Weights of a small GPT-style language model, trained from scratch on English Wikipedia: MLP 512 SwiGLU, a variant of Adam for these matrices.
MLP neurons of a small language model. Each row is named by its layer, matrix (down: output weights) and neuron, and shows model dimensions 0-95. Each number is 500 + 40 x the weight over its row's rms, rounded and kept within 0 to 999. Numbers have three digits each. A neuron's up and down rows have the sign that makes its largest values positive.
After each neuron's rows, "fires before" lists the tokens most often just after its 100 highest values on Wikipedia text that the model never trained on.

L13.down420:489515439547557471510467462503485579454522517487559514508508519491475498526508512525504535545510536491469494534476579541535542496442520460604531506482510455506523558476476474493440491511519418487467542493448539470464474553534526490507495418595448466517473487516489504517492576536494482530
fires before: "0", "1", "2"

L12.down316:729537508502521468527467516536529505494483492487474506510529476474532518470530501502487481460503464499489510489525477481462499472499485537467474523469501629490472521513553527510864493537501490480522471483500518495509496495524450474506533494472532492485502494506510533471475514526503504556
fires before: "\n"

L13.down69:449528506488513419417477510539423508439523493574493588524559469488455451468516492538555476521436501493472558594446491449481542474489468518547486535522490515490493424489535523473444466499508458502452481458548492457469457525502560488557473523489528461515591403510502475480494557493528523501
fires before: "0", "-"

L13.down245:552592486533480578500441511441542510540451558514520492408537530513485565513524489457504556490490479463526554545521539500451433474531460500469498647488502604507465501469526500461556500486461481479501470523514518433497473470554427530616434503555517508522486440534484551460496507465452519517
fires before: "0", " "

L13.down364:572509494493520547496530456566587524490493467517481471518509515539460563517558437499511492513485520536458490449504527483577549507489513465484527426538496600498515491566500546535623500558486406568507523512578531498460472518497589543486497513505477495435473465472498478560464490516515527479
fires before: ",", " the", " it"

L5.down220:519552523546483441501528432494535500528482538573476481479518483518582512543492429548475432508496468453452529550540485549494489542487587459500512513497547533499529530471515584447587554490458501520426531527502580502489498609521552480558498525488477513511452513475521514555527535459577460464
fires before: "-", "\n"

L12.down443:354484485525486484554499473494542516500463422454532534469476484432492576518454387560517541519503472569471474506481451492513500547457519491529532522513453558473469565497510460521555559499487520544467524552567535569537560487508464502452496529519602518501599511491472470470541492506485531499
fires before: "|", "\n", "-"

L12.down270:541521483513457511496489395500527502461494503527515511455481525559476492549512531475522481460577532522456451476466517470504456576544485535431519516468511705550508555544505486425604501507485469472524480500495536584500473510488446538482445466514549508498507492443478573478481533469600511525
fires before: "0", ",", "%"

L12.down460:749572479461494461544513500507527522569481440544558535491525511459519504485513496465522519479461466574478507499536546450534535495514477498477471525489512508516430507505503501532755494518529484497511503486512513494512520502487490484513502459518522484464552539503486458549459450501451517492
fires before: "\n"

L12.down182:482488535499478533468572518420534466497508497531516524527550408445552511423598532508522428477447503485485502464504506481512476517462462490545497491415543444499538535519491537518581531562503460508511534519506546551543518465381421468521522518470526563504480512518430528509541485491476476471
fires before: "\n", " Go", "-", "The", "==="

L12.down290:491582468546372468455517495474525455510552454549503492520470456473567523572522513495529500543521527455483538437532492477401544485530440561537463561503485480405492474495430455484482476493501499503483427483501517469563551475514476551477412535495424503528553499486421517466538505519508513525
fires before: "0"

L7.down284:560534510522541562470474433496483472519513517550441559512483534436508492436503455505513538494442548531505458560508580544500438506489494458459505436525517527451494492403550564510526462448476503514492426527478497561524544592490492436510450473565517554488472450518522435503501483519511482492
fires before: " "

L12.down273:392497495510441430480491506461489485457548549556477533596476532449454529452549496471555503454496569525508555487496503478483436505539471508584567499460483464525544521470455573519470455471511524510444443445559537468494535468542507491482538453525499490511481524502576443521460468516501471526
fires before: "2", "1", "9", "0"

L5.down382:517504518463506517514601521475497500449522502493514559511549519469489630494485489518469494466528490492494497460506475526426454433523423470460510557459498413465508517450449511541500492542496547440502535522511523592528468491451514584499485478493482587470491511453481456514531511543525529471
fires before: "\n", ":", "---|---|---|---|"

L6.down398:508474523472437487612481476487560545485480499459466463446524421492511492482446434510503479443512533482436443577452477447499586486503484463510506456440525507490560507527483596522638516542487546522537537538544448461489486484495467416493499516492462532564488538553489541498457505479543557521
fires before: "-", "\n", "==="

L9.down123:496492513519541527484550513539534525491509502446554567504513555430564564503501524484487521526484483533429443502529555409433441487443472517502454483461431542528444465469503469517633452562478456559457485555452493481459574518447457500556465456511480544481466497529467470498525500532505445473
fires before: "\n", " \"", " S", "-", " —", "=="

L7.down184:564493515466451513457561452478603470485527483409570472527436538553489556478493507523545496505490527521501561430547555551461511418489430470460554447488507573592509495519416511461590501477465428468552470458528568479503538518486542489498503503510497549540545460497517451551508499507433572423
fires before: ":", "un", "0", "n"

L10.down505:532534536489526483501565513520529462543506444484542500504452522461505508496491508540418430424532483479443537440533478482543535528413473489576556460521519623478498465535457531498575577531538477525511479526537520529458548513490452489467474537502531496520535475504447476484496550526453490522
fires before: "9", "8", "0"

L9.down62:473462574479515476512456487526543510526448505504527461515515535518542531541474395557489485518495467537489428457531568490507524486479546526516468453477479558503484550527533533517705536520466543524483504492447576538512491491481488494472456482512549523488524462578485523528507498542540498466
fires before: "|", "\n"

L13.down272:590504472494514473508463400528480514460491514554488468484503521571563458493434528518567568554589507453483463535485472562450531515537479515477526452472448593493465526513448560439597544574472516524505615438570546516494526512510519482532391486528504559443503416490505502500470522513522559499
fires before: ",", ".", " and", " (", "'", " "

L9.down480:453499512465555496526545442501497447514455500494454488537514506469505527517526557488550488467495417505532506503426505551481450480512531447537565542471488438491482507473469576563499447500495463499491531550468544497570444492483508560472529528553509493490551475490445540478489553541497581534
fires before: "\n", "==", ":", " of"

L6.down88:581485525574518500512457487463467473488541580462543471504551492512510515579500456456448540517513441544510451447513495380521455520467554487503486487510493511513533492515424506513560541573517488458498524503554496496539490509443454531464449487553489491570540467514584529465431522421529522401
fires before: "\n", "---|---|---|---|", ")", ".", " "

L7.down5:439496576444510499495532523509574525547502530460450481518526453590480523533488414548477450504502479533460529454526501514437570487470507539482538453502483581488473537488509555473579514608435523509499555495533557486515522515494518481444496517581515486534459512463553527498544491525582514487
fires before: "-", "\n", " music", " "

L12.down119:583510470481466566495542462563521562570457460534519504409535473487479423559538483492486474447451524578552583490484470484508420539489574412505422497500471447486518456461515468536459446461486532473487525444473492506478497537511508529451479481502484470503443522494475503503477514534549600499
fires before: " |", "ney"

L12.down441:573552480506470539447484610470521466566540512498518473489481482504473509451550413486518511525465464524501463478499570521453511538543472507537435390492561505470449537508535516500733453493507474454475537489506529484525472456520515522489474527456534490507510524516555481515464472507505468486
fires before: "\n", "|"

L5.down304:390460556442503480459410507474509475464543389507487542516511501498453482488504461530491491430529449518517492528502509456507513502522419498454503548512492484525516495537577492560482521485558494449490484511452570550472505569576576502596454506483493556503486485527454485512521554448473476449
fires before: " (", "ki", "i", "out"

L10.down337:518562507510536503518497500523518542460553477496526555631461538468451515509505511498453546492612501488489474498464477544549543430476524489403490475499530534530494506487469494487487491509493524452516503482609513459434472509487536499514596508465498461530488525443525448515403531472509514501
fires before: " the", " his", " that", " a", "ing", " "

L12.down71:572498506537505549540485512510527514430529481469482544426555490544501437453470522510545484526551583490495530499489508538523515512476511451478511490587482395504522423451445516532460489433506458532489575494476496519553520539511476463488456531480488520515442479468558512482562435469497560528
fires before: " ", " |"

L9.down423:552529498471511503418472466519525529406533501515508515514438470476473530474511497505456531528469394579426508491510469454476478565458488432481551520585488493513577485552479490454509545501540482490535529570484484466505499533443515492469495506490499474585491532495446542476493535435490488492
fires before: " |", "\n", ")", " (", ";"

L9.down92:548477512471507513483507479523512531477547543485437497506415521531448540484437522446500531494520513478530529589481458465518507447435473437438549485517498443531527505483504484525484505507531466409529505514429465534455486503567528528493437496508500571551449509519455505487482534477519450431
fires before: " ", " (", "\n"

L5.down282:537521511472489437487470461460427453502502498465506587451506496502521467525468378504508525536546449464498525513464546484544523517490535434493537513476486481551496487433445492495452504473455436461493527584490538482613487532530513506524464490386464511426537499510485523554512545519410555451
fires before: " ", " the", " August", " September", " July"

L10.down503:542530533430542476473505541491571549517492510436498490505464516454469480444440521451453563486489468541513475486540556550515480513421489498491483625416507466542507483490504515505618479535516465445575510470492554551539491501492520500445497536513474457481439488534512470550412566532485596464
fires before: "\n", " the", " "

L10.down450:525462506499496511569474538545516495570538636521480460563515503524512582501459386549478490486498434532534525415500564480474568477462483517518512485536485532559532495487474481488619467532467481488508548474489506486572514483549467455514507522500458495518500475533461458510513518500513460505
fires before: "\n", "|"

L10.down146:571464477483463467477472462432430495432539498542455493505440485466496500543507442485570556526487446562475507546499507438460542570565492499428558554543499516567544478467480458526604501418508488438511547492479547517509484525459527498539553420525456521548498512483505564470553557476445532540
fires before: " of", ":", " as", "s"

L12.down397:703498528457513486512467544533518485494514476481491459532498482489449552500478502551442511515503501448479524530537555486488536545443510468524574493501479548519459524476504462486735468496552477583487470483482491501473518542517518491446479505474493475508527514553511535608443507524467485474
fires before: "\n"

L10.down323:627561487462435464519524475476510498506480530490549531482469494466553537468506485561498537515399473473454475546520499532524528491511555460541578582495525481485545551461502471539704496463497511513471480542524545523448537549513437511505408458567619471517482473535531589528455485512529471512
fires before: " ", " $", "\n", "|", "-"

L7.down130:552458442465483515619530440446512508448516527501515534480550436512504529544412533485495530464521476499537471537445535514498467472515512484434615527563491618467510434521532439447587507454478495481497445615538525538461465543507576489468512496468515491479522506469508473449482471526497504580
fires before: "0", " ", "d"

L10.down71:423457535446464472492452453515470501474501532497529526387466485509539442490447535498481473493501529519510502556508442565461512466509507566470462478424434520474517514513477492509390494508561498430464477508502526466430538498472596514515528472487597493455462484499517552491526512438474533541
fires before: "0", "1", "5", "3", "6", "4"

L13.down202:605554533505433455493525537476509530483498602452473508508507544489490540526522401535476544469428483526515579469569461439466510463603568510491483527518447489513554541455539501532507537507487470471509522491471435510518485485590468500478542494537488466542479491488560470515476519477453484522
fires before: "1", "s", "2", "9", "8"

L10.down301:573414520489447518436501498494480540518516496434437569525482445499548436501538494462493491454502439502435503514538490453541514538414479528503444490575465361518496499551526517453529505520478459528451512507458484565508462459504515521506439474494484450570373474561459534430505543453505510495
fires before: "\n", "s", "off"

L9.down27:449543525483515502528565556482506514584489523447521543467498510551562522459514485466480476505462458497493491529449422476450459454488521474490497512506466564589510534543468527518631510469567466456528480517492547453544478515565469486456460513419523514464493560495474549524598575470413508504
fires before: "\n", "The", "==="

L12.down220:736501474588489509486527500540529480456482494507509448572472536534497538482510508474522499482510540481553507508473503510469500532532488508473548445552463651495511504441500508484669484482551435499515495546450511511482540509500454518494507509491477446478520491532562478493422535521447519482
fires before: "\n", ","

L10.down121:562559511526489524453463540464477504541516537472466454510492488479551573541526511508507511469431459546549548464586511525523527399520515502452531466552595535499528452522453520401568512511445529513471513478515499593498487446566534421499562449464510522527483511489516418531419561475501542493
fires before: "\n", "ing", " "

L13.down51:457545505516480505491529520460561403517503489538548553563536493498454541512432535425498473564527515464481467488508441511482458420522455556564572477478482433496487540477438455505431545482499443514536458455545544509537518504573499510515514526539408534461470458471528517504456494489515474494
fires before: "0", " of"

L10.down236:433526498495517508457457568517438511508415514482532476523464555511531501488479453491522475580461506523512525496526523513466500565561526552472541454455523558495488542537501474581576487537450520515449474572480487560460485482438494533516509504495439468520437463533535496451559556538485492518
fires before: "9", " Votes", "0", " ", "al"

L12.down393:582582501489444530433517496506510501541524482592485560508489496509486528523535527495531433432478509450466477498513572402548533508517505521471527520479542454487553484502501567518543439468437514493495520500542534461528424508522497513463465483434482515523492494476478539494586530541525550467
fires before: " of", "0", " that", "s"